config.yaml
d_mlp: 1152
rope_base: 6390.0
tie_embeddings: false
init_std_qkv: 0.0189
lr: 0.000778
beta2: 0.98
lr_head: 0.00469
warmup_steps: 256
decay_fraction: 1.0
decay_shape: "pow"
final_lr_fraction: 0.1
seq_len: 1024
MLP neurons of a small language model. Each row is named by its layer, matrix (gate and up: input weights) and neuron, and shows model dimensions 256-383. Each number is 500 + 40 x the weight over its row's rms, rounded and kept within 0 to 999. Numbers have three digits each. A neuron's up and down rows have the sign that makes its largest values positive.
A block is one neuron, or neurons of one layer that tend to fire together. After each block is what it responds to, as a language model described it from the Wikipedia text at the highest values.

L3.gate7:498468457463476471527492517526534412491520512520499516495441503440473558477525507515516527461544558450496532562537504531497510517498481468553509434503448547446420467530527497493481522417519519446535478571553481466510479510464478509448470486535433464457537474586482454458525442474473512532495483467482493524474481508465560549456501452460528506535534482471541497476430475503501518520489
L3.up7:473526497457506485497472548503483510506494492477500495611450532521597526466459545443510464533477490417449483504545486487473496531473506557578381482569544499483515510489496489564556481445502455389415522495449566499468460565472535468458536501505450516504537555521505509532472514502517454504452483519515499506507531500485544536459559437502473515532496558435516528473478547505479490513498
L3.gate193:531557555499456459492450508533432442497521441506571567552476463535376542516531545530548537505558566469511527552426425476464504538464444522523451459462541545476520483423511523550502528492588556519523532524506458498495469463511464547528487477477464567542454430460514486440464469523477498542478437546555474504515493536484545561516495485495478522576528518451560431525447515537524488504453
L3.up193:552524488422520504509496522496468514508523521512483528505498407537527481558476571540507461480494490422487451483549549603526491465512472443589505451498534521553452529511507495513510507499462471583521498481510509560434448511493474502499567505518503419553570445496521500526541480476490426521496522508457473461483524631494449448462477486527502489519483383464495495531562520536554510547489
L3.gate234:457569554497455482482469594560546442500450474545491546567514491504502519567451564586502535471482453502445553472513559515490526550457444477536504481474537536460534492477603484495517464415484567457498494499428527455487470485515411491573467582479481488486519463459505463431516473511454504503513499534546513550507496582454538520478545457527497522465573457426492503561516475508513524494442
L3.up234:434546520475547527498429515469511478461520487490495494440473482532484433486454478524481482488528449442416458525511514505455544492584483501568549466432540499493565522551505517518504512485494574521456495536492429481486536468469500457507448460452548456469501504448535582431486504484469520579509542461463476537455530411600450492486460592495521554520558467505455521555461466514491474453491
L3.gate479:492442388474527491435511506550544483544436547507500540481543547533465494454445502459568546537490501496462535547484505516579564468506518483514591445439559622503480440427524479471488541448509514497482584505470485445557509503459474509561554469499457558558523469484523500513510420492460529504502514535532509419479472495493461520448511534499510544455533486539529492503445480447521454511487
L3.up479:545471487555529528498470425485444449552508590514500481503466538486506492530529478512509478458499514502435475478475481512504568442454495516469497446495521469424405473463593506584467476501493483592512489503432470513457562438552470491498515450570457498504607526511459497569444470574508493469561484518373514434541512501507529567488508446553517480551541560522498509505533517508447498502438
L3.gate837:512507490577451519458391524470479454534552505487547451482525519500511474518507523486559527414512502510534500485517486449574522548540547495510538489558395534451512488510526439535471444492445530485563475504463499497503538499463464516457438436610510520471521526576539446483445387478560487592558492441560482567515550465486511536434425406429502494490446458459529470498499484547436472450497
L3.up837:528446517488499489512442495582492448452420523480466544483471554498473541471507586499535478538512500444545540503437519513470545513460477459495475494465583498489502474426561539536506444502564514448509454526461530586521508503446474465491585540463490466542535477555444450462524487480420440458510537454487466543551478557454505508453528511500455519531485483360502531488483495499513491521494
L3.gate981:554523534544440456491429534538509462518447524547505506539495522470433528487490569484511570515456548511515518499477493502477543533464492485557464444476440520451536522471537492517585487493579527460548534559509516517469472474463502502516541510503494486562505519541432432470487434432486451566553468502507452521531485538467534527489475519442572589517415463414576502515494477506514505512466
L3.up981:460481531494437480534434586535510460519535510482487522479518509490492481501447516540436475483451522392487520504474591484540540439544472565512472505446482504484446562509493498550469457462486504575532515518415453551520509490392523430456568517501475439460584494479482461464563466503459537478490468495511485494481572547492481464426424459566532523494460447510455519525529489520515523488507
L3.gate1042:512423493474484457482468493497486452560547547594425526525527523538542575447522525505457483462465503538518526490469469492524552564527496497532493449488559490523496456453578534507464482430560512498512480553471463477451479517518496513527589484500493489493468562576477429457484480424461447493506492485493530539468456500478521535478476568511521499504572446441528539573451424490487553542490
L3.up1042:572485530507496446459510518495438531513492463481498514542545532531435471449403486613442449471523477578512540485515504549465568577569477500496452525414461466533415509516529476472526539463556456426458496548501538504491462485509526514532488539488480435513535440552543474522521463497451433430524535494573540485437534511441500465470440482533487497421493546478538552455512508549479573496478
L3.gate1117:531507518460487455547440478556467476492514515500506495503478527459504517483512442504538516495479521529489523558504475562534557520526507461455500494501514528499478465532542472452520504456501614487498488501466488520496467500419420478495514530438518471501534446567468458455501469459567533535506471560563489521490464517474493515464534510479461534489519469471492499488500494460477457552493
L3.up1117:465594517413564469576436444539532502392492521506471481448545476492544518530466465483507527457553530517456500549514508475467518451456488449488477494483499560537475515492460464465516530482506542498584554532525492522562516546426507440505540465471500539444565461488500557508536479447527516497470560521533451525509495547510491487412476530432480538507539537500555498445511469505508515539527
Responds to: Line break ending a unit

L2.gate342:545531493436354470468488448495454465521500482540454512516481480506488516470484526525507526489524530502484492569436474540552522557497474498494522449510535557447495457502571589494533510512567530478565525536458423542510424474529413505517491494471492504558483506569444459512493520461399493484553470557535518501528486581455488504538424482476508536534539495451548472489495474449564495473444
L2.up342:536481473415395522449533494563560490521494465501446525559467504557485452615460519519478484511430529515531440466473484494505534501507440505507582431521538542512502477500541529575471491464523533515540454625484540595470464502588528475451503476536533482485503445483482487488546437458490455441535527549496551498462587476485538484512477492534474444532500489536501531485523467521529552493513
L2.gate597:509497500411419492482546564498504541545500489562446561514533500510457525450540522561514452518506518489497491567419498527558492574450456577477548462522548501467460433489582600476536484486546507491523528551448460518431441427482345561491481508512506506502461473508450485447456519454463500535595455514591512497515508528426520469534490442464497472561542447542594506539494398481505514520502
L2.up597:516523492451428576484608595488554492572438504519488539480457542478492485586550491548522437450444502495501510461447437537535464523453470505398469441543502544522455488464526551533448492519511542540531485579551520537455471472489547452485508512541494516515451476555442519489520564454521512459470506506509559500476579501477516468536464424547459437589455457506591509487543437522512490460525
Responds to: Table cell boundaries

L5.gate19:430437471460493491486501513464508507529481469531512491501489538589466467544424494517462520516594510493535494527523512537446520592447470448437552471528490536454544511519457546486463512428508531444428473542489548547501454483547520555520605527508460481503465470497489453458556463475525490424547487493527542537492466517460532510509538494491510540465504505514480515478455419519501545473466
L5.up19:467498480534476506452487518435514522518459469494503507557548494559442462539449504511479495508535500468544479514472483520479470559460466498494519531510455520493588504546480541519548523427499450468503520528416508578541470474574479577542556443532450522522478501497522471448526549461492434485552467485492523550408492521473526525516525468482564478459470489474475474494485427507499538479485
L5.gate100:516452456430401462475464495466489534560532497574544533472453500481498517547504522473481457472473487507502512582524470550471560602533460474518534471437429508505510473539504499503570514456543543502507489556575513537516442415517481520531581451507520511551458530493485475437499497485499494494512543512520539473564461466498551547517507468513475566485473534445453582543478482436509508494445
L5.up100:447454487498367559536464568562556539468572550469473495457488566553427463537491511499554504534502458530493514485525457536528507563447501480565580511458395547489470533473511488487525456462513535565523507556513480557530467493518412428595510413473483420566516536556451537445513523541536542494509530496554475574431513509477456492471537480526507521552500472481468473470502492511525490498486
L5.gate738:557534428475404494506456442416535517508552481457540474537518586547491503462425521535514568473512489515485518526476428523503530578531466397480532516506484507516479437545530571500552500510493477423530550554492480539539466481553414532484484476461436445574520495548507460482522489501500492487507539656467522542508506583438483511501567521512555556449544514471458497550537442437452499556488
L5.up738:544521478506550537423529484493454468519463474516545503591575471504586449507529567472467472562484521417541432508502544453567496515527506583521490420486516544497500485459519498533459449502479440553490501518420552564519502572514512483511531482485526529454515471494505420474500514441555500559507533436387521429478498545493610525500511487410531488432529508546580496566516443479482557548565
L5.gate875:471480510534473448450535525504497541518485496539469524497490492591416467573513551510488451518508525496541497528486537528492479639416435517543511525491482549494534463507497529505488542472484493507534486521461529542555380448528461524582590495514458503461417502516498505462504563498445440487527512480543527500527493565453567526491482480482486514490444480522477460508507477528514524503412
L5.up875:443452487475452490471544502455477489488472496526475491499565528569450536537476524478459523478487513446536494488506472450500418520429439538523499549472401496485539501516437528463625546395483516425517568459475580506535488470530495571527585500570428478512453504509556507453490539495408515486546511501501522484402491538479530511514502497469546515508419500426476485467529476553500498495514
Responds to: Table cell separators

L5.gate83:504460518547491437507468498539445511509529431512536502523480507493542539568525471491604575441496545551448489525542530484465556508491475518507477456506453530499481480550534480476469522428416526458465556478433539469483452459465527503497472491505447473533491536563472445492480435421560571529492523523486429497537493530496499515404564538517455520459466499469487512533546503489493474543497
L5.up83:526463534540500454543504483514463395510530438495471461502512533445566536521482433541566460464472550531471475468565549481554523420492514532479521447477549537505443494538522446461502472433442503485546494463452478491512436486434507501467498434531541437492492490633466516472506405497593546541463490488521461431549505524507537464464493517545459522477541453405476558537532420473547514532523
L5.gate219:560484485485421508480468432501476519500520464519477518562421474537411502502445552551481550471510516530515509555522483478523528512510447426536475497486450498486511408524556557558508490474475472481454576500511506500456508472540502575477526542452398493529421492524481502531525528465521501491512513530602502533547514469477513554506539561464548552429537507398482502568503490468529493513403
L5.up219:461476559534447417561525443566483489458502427455462468476430567474516545425565551512489525467496506487477512511505458504486529530524446560449513522457446467437511535536502527408472488508468589491525528482463530488458528470465424475522434467509493515455490579489505537469422521515539580499542491497522455490434579510499537449553529516524599596488511463511574508544499489490495509491490
L5.gate435:556511505433379455489457452499470458514527454555471546527471515529440499483497487533524504456462467517600533468522538480495530571491563431539455426475500516486514453515501502481515484527507483424544551457533483442467445469487450475414487499470485460490492516544496493486449506486476512468550449540551487518508503526492531565457401415480510482422500506475483518508537514480513505516427
L5.up435:528416505504517496483488445588496479573513523499469555532520494545534508433493500510488528581497485478523542455495506533494519513515568457518472538477443488437492515484480545565499505507476502483582488563502459450418489539487487445534504560496445426525555428518545537492543474550458465445536535502484520469456464505461533595512495502527566450544493552453412530483488524613491479508481
L5.gate734:485485450514430488498463504549491461470491492487560519515562529481392572467478514549498528438533548522571562490507517538530533606481561495493562507441501505463511498541519568522498550463495544453492531458452482512454459487467490523516471481464508457555489436513474478463554496484470550518510544509527452468479453500480476570509486484518501562495538534443586429526425490551459506457486
L5.up734:463577501474539495459518477490504385511492459504503510435479556499545466452538556494463502509548497473494521471571512470479572571482523497539566503461545514507457532498439477489528501472476464562530492515495528515485504515499489527507520563473504472458550526489591549434505465526430521514500552565415513520569431486541489532480454488496530524514513511489481491569448519504509450538554
Responds to: Line-break item boundaries

L3.gate25:516525463502461523493512527514505513518524509537452503505508537510497479583533518495478504523483496549545490517474507401505539520519497490495573494498522505550523496466608457454481464511561547496514475544506514526554427517499535458474501503487528470495494507521455421564539531548446511540513499465455547473486516489460521505520527483513477429502415503430493506502533486527511485473490
L3.up25:499457537414464501492483463514478457461513493455563518497483485538562459449549534529506465530478511458521510517477537546468484562499496500495569414489501513464479478470526597491587445506603460537486471565496494541497462494576428412470532524473497558481498485510455462506586553463448488492544410515527532516505547552490490503488452414510483504552605494543502477522452509534520490546463
L3.gate79:467523546493522467505506547517505430522469520525503499504506486513517519505486516499503532498501522521544527526471487504507445553491486499519456497559494556517489420526468609493453551526549526455499499521569454494542489536539474518487524586545544516454462483474471469482508537514478463501515489519466544519526541512511446450552482519486578535502518541484551475502488533490508474490479
L3.up79:490463477497490492499481544474558559505495544522556500505481506516496515531554491525480556413517540550477508463482472460571535480534507498517449488545517513522520484467522531463500452572534492514488490526497489467526533437493502484574550469494556491483498500467493476465592574482488477458507509490484478483485493489453462518522543432472524513462537537525519533506505471433474442451590
L3.gate216:452527521409511497472479539487478546473599517513490527500461516504517504432495519574504534477504544523450528541464431534547501535497447415499504479574510522455462474489454551466552494501564519493496543541472502489467520534488511499522514478498426476431494491532474558483516501507465530538510494523522512649506525452430487500510497479472546467566587485489510407541516497462496481536424
L3.up216:504497450457483507444454560461426455508538445508504576468488512483536484536459525522497507459537464484473493529491518540543535500527428470453503421519490481490519479462511510510561549572593491527507525551472531518468520568506523414539573468498469461495529523576464510470545529491497498458483461473510527520452507479483455517534476476441519438557491542559545465458543525505506495489487
L3.gate239:437550495463546494484437521533500536498482549508487544492538513546496534480542568512472484571525470481460537495480517535453444470523476503566520436571528516483561503453455542529511483460604467465553484559553438596542492534504466486473532502504476571475481458538519490470509554435442496489558449525502514559451492498525475449513490475448542461553541521505570452504526432526496471499551
L3.up239:475551467433506490424494459437523541484442434526415503489527502499528467528522480505494497499482493537471526517427476561530576530567515579539501501481507504522590474469472471588411497469563519466539519506535525554536472518506456439473515506499480564442495487532478511481572613489457388481532435463494551516471546569506536538566457493484518453525592572513532489453563541498517524501567
L3.gate541:548506489444432472466509498565578439528475439506498517517489500528468522486547591591522527563473478453527509546466512579556431567483446521457534444482516556499479440480538532526544504509544519521559482551468419525438487479496441485523496485425515499530394489479495450491520527462443495488490452544568498529476481579462529479466503423490496490562553490497490439542463397467519503528490
L3.up541:438563528534521504452521548549534523447467483529456521565511475500466535601529482502523458544484520552501510472475520508470447571490505424459431503542568532471495488534505489551468585493473485410554462507562523389467493486571543519424482500573451460448446531566492412534525414465473476467536493515482471480515508488501509506540477483502478399525494529502557495454564512525494493455428
L3.gate926:520542541568449471419493588502540524491450507492573476581540449474484503514509545582534459519548526424560503560524477551528508549483437494563564498497434529576460465479517604479494480460488514541490529500493483457516452492530472486554608553497468512431519477447452523473553552482409479510536499504544557521507500559533582479562531435508521533544521471488540501460502480500516560547452
L3.up926:541428425488540426472467560484487486487465478439611545553527545557515425542525480414544421451488458547495544475540462570514381507541402535471513472493433514466458482578462537487512515568493436554510504444518591503480442505531504554490461510548517474465486515551448513523526466472501458520494507563491473494441462569498624438500489490485525400479505518499471543442489510523472486501516
L3.gate1025:462545505456464472447432492511486490539532422562500555553477529498547535493518537537477494488563510470472488525450517482447474602466523524564457537465541535473518496444526556534454515413545499456509512576502438523593474469533453505521536595546486531451529449502480412418498513503479467553500468509532518482491490573511526496530447448467574510496511490422544480532544510537549497537499
L3.up1025:467516480487474528476362523525518508519414462483555520535651456513466483489457475534443505553536532491489528466465549590513532553507566561528634456457568501513541515537514506508479531540559549492600530639554485532490463492557533531429498532534532437504478406561520431451598505458479422505542580529506505510470556509528581472538458514471542482558501518552494505513525489520426461479504
L3.gate1147:437573513423547497459487563523547558507527563535543501508500468488515505482552561535558511579534513523524538473410449532544490556485491486518543476527561498525484417537510552436482511443565549489535425556540503517478513500469476465575570517513511525528473545537465511424453596453407504516491511500538476457466500508483491481545467413471565419578497518474537517459504511469491460482503
L3.up1147:408532448456439524500482616420528488525466574513576524547504507519525512527550559515523490514505471509492487438477514532470505535473543496545576477556560476558531481510476507501467450540530461555620484566478498576530527537509516418564538526465489537488534553476472537494536602461450542441503536518482534529444520551509505455570525432548542461524430510488551503495523557482439493525548
Responds to: Table cell separators and date numbers